Part of a small language model's weights: LayerNorm before each block.
MLP neurons of a small language model. Each row is named by its layer, matrix (up: input weights) and neuron, and shows model dimensions 0-255. Each number is 128 + 32 x the weight over its row's rms, rounded and kept within 0 to 255. Numbers have three digits each.
A block is one neuron, or neurons of one layer that tend to fire together. Before each block is what it responds to, as a language model described it from the Wikipedia text at the highest values.

Person role nouns
L7.up344:148119109104109110084131131102128088121178111097097105119083063135064121099174148141072113119109086054038110095098149176193202140157134158117158138143140177098132160131123189125118133220107153137106094156121120182177144151124162136131126154152138128128108126141117161116133082140144112159145168139110113115162109137138138114100091085156148111143110119180144109075126109161144198181085165204126105125082201104165156196113133169151197131094101152127098123167082125181086133137163088062129106128078102086121188143154105126112086140153171120169122153126171082132129138150089101124153187136136075141139135144077157098067159133143081148141147159130152133159130185122105138130143085139129200113132112124054074175186172071175134104053137106102118164150060125111164096115099147
L7.up458:127208131113171105137169189112126059152160195136167114091132130154116098138153148084069117098146042113114102126084115169088139197152098055151116177130132078114134120080169143136118111178093121118119131157141205113175090109152102102127137104104108148099163140131097119067124149133121141120103093192119085126104144164112192187035145115097121116127091121175103081111112115110137141130152154158067114193106156121056176143115200136190154155189125144124067148142110103189165086078143105119159133057111138129149094111144106097154102156091117139117150143138119151049130141160145141168155088180113173079113105140089145106089118136090130142128126156149133115139150136102082132089130103104154117111115160130176097223189112173165092145096144094145173125128126163146167074130068138

Person first names
L2.up130:102105121198107081148117138166132126157167169134120109127132127109112142137168147153131137089126181090108086134094115166120145125108113128136164123117168135117186076128139096108144134116107144133122131123139097128167166117101135103185095132108141120077107172116123110130127124122187104128119151142171156092151138205123143135163060088146104132136000174139101122109144100164097116126132148198131146138136142103105131105147158099139142143154098127103116104190138114097103187106118140090136103135135140190134187180149137158149156121096117055113109140154137167093135122149147146083176068086114129124091105165116133136051132103096111147096107160152144156192130165091176155150140146106126124151155158153118107088146120134172080086038087132128086119136128131141194107182108131
L2.up353:176130179161163070124103125173150080124159190136129107142108124113133114175172114114099064146124178121147108097131130194128136129155122096116161158135104147169097149120183101126078126128122118169072159086172110164144121129157093123136153102181135148110143108152152125043160156136126143148126097116177106093172113201135105094150111149086065149131080167163094102155114162148130177142102195145098101105165061150104155123156160071169095163175113111065071106159145123115158133070112129112129184073125121165153217177144135146118139125087160057158132113101162105037145147180132124095149066115155136117124117091049130161116108131114102171102126132112061106150152137159127131134092058103115097132132081201160113110104149138187120110050077158064138103112141158166195097112124177
L2.up1496:116103117147122109113091174141144145125121130127089120110098124096094109116189144142066142103107173106128096127124078158171127103130142122139117116101125146180181080157137079099131116142153067100121119117158080168134166156105132065159111116139161118090128158138132110107172100113178139149089152137163186100131116145122100121181077121094121139154067151123047118098149151131104095074114201197066131136154148098152144130141149095122089140156172146143095111152186088129107131150153141127133118082143163139131199187131175118087140104125168114127142130118170186076132122143101139115164059086141140145129092114069137161123124172127151109100101148140156123247119131119156113142132134121155130137125186141115085090132116138166076124017172127119106153094122120152199148107130182
L2.up2970:148118178136118081080099083124178185143162110145148096145172176135090101104171136168135118133137164118107131074148100238124123156125139138136194110093138095121166063136055076134074090193081155073100121134124065195168095132061143126152120178173181111172151116153153120137095105109183123133096130090137191190104154129103162129142113070132176171140059198116119122121068079174108151147162195237120092129106170112139106142127129065098105102131112161124107119123133068137091124178165117084127146103089155121124095191162150100150132151098141164127128133095130134098113124091111097128142113112132116086114140141116125152106044141106173116105130110142177112191142103149138167123084155105122124127107144140136128152043105133100127139107127119089105112126104153142172137115169176

Predicate role nouns
L8.up12:116150156168147121130128171072133080133200152131124077095175109141113051088141126058078168113165136187118153086148101153124112148060111095179078035089101139139127091124122153147095106098134128059140133126131118164086116111128109117139126100117169147146150094069095122050135133106133146124169093146151092163152127149127200128126090120130135148147118137148112119101134164112180114039083169119121127053103124148152126136115156191154157142116116085132136133151168096193151100126189176105096122069141175135152163128149180133133158119109155105131134089172142080117113162133112122117146091131108117199070194120105093130129098165147097112200141116118088141091129219100090094122132091162147139165111135149168120148129163113199148144031123179108099119106176128100130096160155180
L8.up118:102142119109147104166165221112149104129173097080118103110102120111097082171140138128115201089113108137110234185154162133123128159145111152113129103045162135123092117186112138143130109110181133138199103117125127172191147141108118170099186146075130141079122094085103132106127131139111053109116051135181126106097084164143120094125142153130137079214129110211096115151125140149119099156091076094105065056160126084131110148167167098120126190207144108124097159122110111127113152073136103119129133092146141086141067159149152145162080143097118141143213162122085156162114164121134101203093180135138117143110131163075118144151080095120156133136139110113139080131157135146144122121171122143133138155124163195149113131137145101204089132103127109145166171151131129128077125147073058
L8.up674:121170147139117150171148173125166144154151093139160107098130100167116129142154134073052148082179148110123225104144087107101161129095118115114107111145114199117125130104141138100101115157112098091170115145136159141157124146142087155131128081100165168091133104105116132074189118104113128114113113121134106114100081115163129101145138128092073158130099178206154105158101127183157128064151127084100091175106103101110089142140094156170178123108148101144078115145101105181159110088181130099151147085128159087109100109163082118102117086058128111114144136114105082137094121150101056170173135127136106132115212122075030186052105138096182135084133115153134133102164168134064195125109021123096162177095168193198162186116097114166123110081186163136164130103077139134162102092109117
L8.up890:079114151156163089123144087154106109162111132153188053089111120097170156166179114129120093106106116072107107122127196141110161128119142134128152081118159131128108096104106146126119093164106062120099130059112139166133131194144176123153106161072137163133130125113125128121162182128166160151097099094148139151131147132154144098108162080094107116183112101173138122110121114178166073139092126107102145111099145102117105085134136081085136134116129137148135142179124083167086116094079113084164125137107084112102149145154141169167119116070156143100152166124147085126120138161126152145138121095061135089117118129151056158167142125143192079131086093117070113167131162114084126108123100092167172128167116193117148169074153123180154134105113087170127160148172197135095135095069086
L8.up1070:154144107128106068112121120103135106133170099124109114165076109127119105153162148168142122128103107125120167154094144108111115116090156146158131148123110087136159194079128162148108097092091154076136116170117164169138147108081109171128133176114165136094194094074111145134123160136126115164168089099168155114134126181148110178163151122084118148190120214126081120140089139125114147128163145056067097130105117124170179184136092125114156160119080137143142151141164164138119176093167174164160080106109120069154127133137189149105114130093137122102099114095144110125098133169139133154111085133112093026173137129077108150087121155094097182083082086152119142137180173047149086107102076192135143131129174137178113110119058131116162162084148167154096105107108128105120125123148111
L8.up1524:130167058144101132141117087039147117168157123083107078090124141155153133089147157113093101106132109073121164086091182142111196146130148115147200135056097146164100132112103108133118095191085129059117077127151106133164099168138106178116128133116143146146103085095178138147156114101077120138127143147159098136093122136085166114122168094111103145124120167170151072133101159201124165103129106121182103155115124091070138165127125064122116140105147172090151136113172111115109107170188166094125102134088196106093147079179165141133047173087111130117132165122128080144124097156106122105149109157083130180047151126119133107104160097172177171189117135151115142130125165037105131153103059171132120119141131086185152098156106072119109148167139161146142154085098125118181119083141094
L8.up2371:110115112178144092150127152139148142112159103154164083145121104136119170127173144085109108121159152220116187166092148145123152129109075139162130119115099139148161124136129169112091076159139104170148128153036136140109176135176121162164161134123156133061125123103122079080161185145129105090089122200175126067093169143092142149179165071140139146134114184147138105195087103145171176125135146098057123105088119137175128179101215139172134097129021120146091084087148128121109103132135153141120103118143139156147110145133206136121088054076096119081154148094120153127158113144072107167116104072174125098172140166101090143117107141132176070182095079091107126099106125102073092179102072160136168198122116115151149221130108136161128156097134145121138158164057082105100131095164102
L8.up2812:188188075131166089124114173062095102096214170087140129098116090146099121137151136121118122098164112125130141139128111154117145097123166047139105109098162121133115084146092167095063159144098084104178113093202126114185137117089133131132120132106121140086168134050124136103179184112150146123093102130155141127104119138148076125155112149126092180165107105168144107139073066123173108049123075102105068088101172129103168142141144048196194083150105119124103099159110068168143109087207150087197092109158153093147125131170149126124105152086138164104084126147183104094141137184139145183164111125162124126145134110091080155123134137170104088181103139148099151119126180144138084109086064136167150163106122134149118153117166124176128110128117080138135152122159114135157138113079140

Repeated proper-name fragments
L7.up1026:116137112101101119135117148185155101129155138175055110129153174156126121159191161174058116138125090103102110127152152143111146128117171118040168126130084098117177119097111066129174125156089148126097063065106145121121135147089127165105128162126138124114138154130132151083124090086133115206123104126136167079090091202100130118148124135117140144089029165144131125094072144110171208154135130160123068162148124095107129129079128113091170113190099088113102106150113053153114173158121134151127132153124141165130161097176098122136143139168128112174105127102128139092127146122118136143146123121159151186079161162148143114130147146141127150138136076149145124141144186175097145140112120107153121085108109152151084121177062084100116070066104093145072133135110181059147100173150170
L7.up1508:173126121092142144121125154207170125143142183127114058129170152136151157169120125119074119145104124101067109140144097170089161132129143058133157113123101095126125111126123114127191164130165101095129064142130134135140122174129099146122118167102166115137154174165125190067143121127164146168135152133123142098077138192125179146125091146099146173161092123142121081097107123145143217180116136139069110168120137128099160135109147156095150091172092094130166167166127077157098133192152094154141196145105145145167171134152126103136174130081108131200083106100148094112098148112075147173140126109165113121084112146112106180125177123127115154115138145136182154100152148121081147156152106095142145124133130128229099122167030093130111094086102094144108110151130181056157110217123111

First names before surnames
L8.up968:132051130126141111098145191132068119137164148132124117121120145097176185100116156113092155134120105114065135164148103115076162114110173131175164182165143162173137167133118132137083108124070073092131129085097116152169178137056126098174077151111133174137110170098089156155118062078142133117174139158172101170121127137135140132173177174124084120184101161120136087114117098171129069154152165124163153139179135134118103145169118111095183063161141146135128107131114061122104081172139155128102144077133106113143119121149143118132141148070163115152159089100117133144126134098123124066132123163127142131140117124156178108074078165080163092092116152138139112178125159180160099172132027099092144082098092116143128118117101123126104112163159194137167154073110140139155122123131111
L8.up1274:124137120129113121086112117156050098167146115063099064081124141097103095064160140114129137103084109076103110062124068191114140120142167112131165075096193126149149163136112119107135169201121093135105118103100136164135100125151153120180127159153150054150147133123161116107171143113128129138130127114159164099114168150130154127103141084116080121189074115098124115060099143092138144100108190158179132158117195091153170132146131143129145132094122116098070156150148129158126123152107142106132148064125101129144127150151167102107100172122171162119158101103115132093116102131100126073119184160097122068085154150115069111084139171154138091089146110148144155199096153193123134145120070099104169128168101122100113107104174149155116198131148074128125094153099112170133149087056147
L8.up1456:124139124148072173117140200178039085147147176106124134172083148137153085100186097108129126118132136087061134154104139152106139122169135170151159136128138124197130117138127079139169079154143127095088098061192146109155131146100117106210079184082119106120177117123134112138164118118171093061125141182151136093144133142084141176146149079126107100183130178145097105078110117210146122101152220149118139099147163120118163127144119135136156145151159150136036134123116161145171145158149150168126159141049112123152112137130147170157077105076125153173136091047123146058167140150140138119102110102132169126168087148142115164081023180125156109116141107109170111120124158080099132118171140151152173129113152113089111146178087163065102121028180122159102177093121114150114112125164137
L8.up1578:117168119134141133058171164159111166147153216156129094132061174110125141131128087122105076144110130129113139124125110122138147099133112163130164130117125154160120119087132142096170099159086155143135112052117150143165137099156084186123137119115100060136181132068128130094124154097127176158152088187151115100187108132126078202116123066114134132144135140117099127122119169121134096116106152063106093125132136095155109150193147108080165122117119160122079151103114114119104140138092156187069149073097108077120142126137133159065125100096187149124145114156117123119104156084139111145105125103148133067132163130098147159124114159090140108104104139116136148114159123162143089120151105138134140123112133096144158142143135082089083103136115148079128206099169099104144149135153134
L8.up1651:116126119173095144105113133171056107123186109127087045113104129117105068082123156139121128134110116088100117071123130217090172093135165124121178141141191157140147108101149093132170151191105120144098102129134120128167141150163138048170134187159128094100112135091117083118136123116160106117137144101136137069132164153108132119114138105122085136185107140115116117042148161135122181128111171143167164153110208099192152146120156170136157150158142112107086150136140094139092132136106126068127122127053127164142129146148170108161082140180174185101166116075150128107129141122103142111101191146148147067158142150075102134087137175130142158110183116138153147185147128124172129169127126098122121068189121088130078097188168160121084119081173056121155087142113130123150124144105183
L8.up1770:169109133144148126090091157110178076144115124132125131125114188081153130098125159095070181155071102026085099150126127156119152158159136131091178153177185087062077125145163105150095143154117156083135135130165084110150081107142144099149087173182173102129152181128084126107103098085148154131177118152104122128142163103083123176085155099155109115134133137096084064087094091174070159192132164123159080109136085173123186216150142144104098154173175154112116121085161100134187146116107084186119130082101045121147092134111161129099159232137144160191123105079099167145177095158133157078125170153146149128129085126123159118134113100141121155152130144132153109148092142120161104109168115127107117150173124163124103102229172047072115087066204124169157107163155139106116093171166100
L8.up2560:120158104153122102098119162131172118147099089109079120147134077123140105122085140106135153133154114064100139149159120136180201119142129129114105145130192082148132121160140144138136126178136147141182120152138135164159163178096154135157144141137130137139187139122111105129158124170146163134161095157156165140162160160192137119105125142138107109187140091091142107101100124173109163133151172110180134169131153136149200142206155169097138148099113137100097152117126169111091115147153091089091121105112072125123125167147128133192055150073121146214125151093148134148094094065083121095131167106166124057116087085146107141124152173138147127140155089109107132195123145139132126188120124106143128148118121127095092116117174141137069114134102133109165193113103151124121107115033117
L8.up2990:146131129124131089084073179110137120163124102089051140141120160148110194098146149159121160064134114093090120126145086159149168127167102123127188092104206149176130144120150183093133122150136122119149095165148113198173130141136161061176102152185157103129115142148179154123158132133171155076109151110163151099180169179121124126118122069122084102136091145117136113078112126079145173142164153144168116154154155122123135150198177153156160116113155141035062177116176091141118127181133071102098153114129097149131123099155192155166136175082155158115104133072133092152128114074103089068117182066187122038127144134079152154101133153094160192130163157067117083145136087115126081151198113092214166119121110156128074130121137074169102158093136153146147124140096137111108088127073144

Occupation and role nouns
L2.up416:164090153165125110096163160136093167139181180132182100155082086112082093136187124124147108104158176134140095170095121204066167149142142127104164072124120133113112077160135060097138098120173207176111132112127081146115119207101112133133084109152075127138147168112238090100074134099164145096127176104158125087153153089104112131157115120137147122109070180134137098105096018169124163119133062166123088116144104143133120137150107132156120155062090134106107132155196092095182156117157146088097109144126141200124138161138102143123053114074141144131150124080130127071153105164147159077207114170131100120076104190150101111115131149152116157085100160149168139142116079112138104060147153134105114149111113122141094159079123166146105108102110126140156188157138169113156149190102161
L2.up829:136170085141130182144144151178111078164089170138165099132144135080157116122087065087113138166105062132114133150124104143081141173093150161032144094087089183134078096132090067153102161152130146165116069107106176175103129178131076153127137119072115166132172168152140145132123173100113115144149153130144174084067131155129121108086116070114133168119069143102056126120115066125128153133107098146157108165067118137074111068123119143142174143099169102067148110157149144111128119100203158161138125086050108166168148147161179180127135132122085113194090129096175119089119152158163131073144128159115124116153151147124081145202168160143121183151092146154127122124086134175087094066131073154127121137152184106154133155152132086108074147113154161124163180094107096101107146174137110
L2.up1004:166178123193131096113169129104117159172095117163104131143141099148131062150097115163129081093131090101048148108119161139132098158148092092140149085154144125119158130121166105137141109172123137161106151114131103147187106118133136138132097121129162108157177158200130133110132146186117094180176085136106162103107105160128135086146112181115094098081093177193085057123065098185110091100170203127137064116095116135160100141127121125138134126118103137147074051130103183111100161034110184078180113169148098160200098132145150116133097094117137134099132154156160117107097153112104151081212184142070131097112161106142112115170063147033148126113132112169166168177128146160134138138139133147152162127117122143200164126165128111123072172033077151134143129116073133130188101173065099
L2.up2928:155118165128099107093116146169118140161117148193145167145163096144104141126157152172085101088104091123119124139128115130112137125147123065131163088163186138049097137136183096112138120171131120164151103131130115112163166152140199050106129163113125113099097167152178104207100174117107102218122127129141170169113142135117116074120063153095155126097072165186102090103106098142121136129164178147140107151141110109158117082187136128145128104142122135141123120138175132150121143068180192138137161153144106174173115064123133164151098118109168075118097166133186118102101172175155132094150156185127213149134117116124146191139165151162137136147123172110131127160107147122095122113147130158133169083135127183154124138188086101117068117082134137119140199145153110090160102121087172

First names before surnames
L7.up1128:124136117132135099094093139175122086154166099089097103095101135183056095074131155144135117137108121025085103089099078138158188133130111125105138120093150119156180092119127113107156182187119162131064132108121116164149097129071168097198078130138166104180144174189122137144139098145189152145116110149129174074111155182120127113117144107102096110183082134141127149097099131103118151111084152178192126151116210083147120133188148137111180175108141090132082128164155134115110121159104159087134133097121099140152129158145113123143172161090152159138097129114117126107129175102120089112099167116146119088147161111096102155064151104111171092111147084124161150184134188133101111123113104091163144194174082162093074153154084173119097154058125080098117088155127198154131121114092101
L7.up1931:126104197124121106105134130142163077169153112099073145111117165098096093116133186117145155153126121095100100146151091098158177093155089116103191107158130159185115110142146122098094119112117143141125120125085108151177112141077153139171066173189136094159182135168153155138122120149190158104085139122150174122105156150168162157100104112145102146198099097150173112110108079148069120100121171158155107142133195121183141195189161115143186155106121067184056143112089074119118165163190143138126114126131110110164120122156099158141121188107114141207079096076126142118136143137158092151142194103150068089125156098102093140070134162053222174086143126137114107174137164148057119137087118099137130147153091152103113134167161122152102129094141127037130168153070172115133117185178135

Mid-word name fragments
L2.up71:117165115134088159108091123094170150145157144103139178077154157100094122111134107150125155139133149135067114142143160096092184152139149083135108089118077162156142162104148185138188150141115121120132138176101128137186152136143109142160135135143187126179126108107123161120126119107149163165114183154127145060185103135122144072139134120158142077067107115079135137185079142176156105086119142140158180078108096081188112123076137112108144127089120189134066116097119189143095167142122125108179090085148108123122117190146104166090151055126087099176113192090140083122168124096091136116106070115106156123138156064093134083107129113119174157151140125108186118096111132133131099150031146114106159148171157125165089155165111154077134136131053174139165125113153102045134154151144140
L2.up379:088156124122118101073143191088115170146140144148096172183115137104019134116146114113112132106111114130164117114132096096137108164117146132156113129146127172148123124089120156160165124140101131176141110124111108090125193086130079141113082189152146155093132082110195099097112120184102165182126074173165176094116115176124097124072129153047132126106066125113130068168118150116193131161146123211173109104095157126174116121195159105121142135119153161119127085130173098125100116167139133091127139092111096159095091145195158114172170100144164148130070152154089147128174094081110164175166132122194158120134135095128144185105164094100174117122142073102085143133144076199153126159135142124168128165136168116116120114132074200134078117085155171097069073141151108080159147133153183
L2.up841:128135140130140102121105104155115141134137119099120104109110126153130115164130113061187142058118116076137116180086123097105165160063126112098122108154157141115137136059144105132146116126158080129164153057088130082172129129168096177145108198108116085139161117099151176119098151124110164175133147145149131142065125111116120115103103123130120133156112191141068118170077132118147151133134078136139143117138092103135131142185154126161148096152120117070144108118127165162154121126147149179034103169139148138136120079150140180156103116108162090161055198138184165086137076200102159141107178087122131152076085131149119189150116098168183205187148155183094103079156130122138181140118144058126146111128194158091127157123096128141120124121136101161101137075094087072109127109166164
L2.up3067:153104150103104143116100181147169100093173139177121150167115160095045142134148074035117125125130127108176142138157088146135118108130146144135108148091119134142156142118111103092133128154084138118133105118108137127152139089062146139082129131104145197156114155107107139144138101166104199133137118117143148113157122123131059209185165092044113129113110089136117110104102121133109168127152152113163135185145192131188174177120171129089153125114152103152181070102154093166091093122111132167147103093040117148132108156129209087129112060107136132158111125108103163105143200146136109129161129128116162119150104142131127145105129105027163132201095091121121063109169166185120165097115116108119111155109172177096083137187118129099147151099144086159132123112173084048126153199144141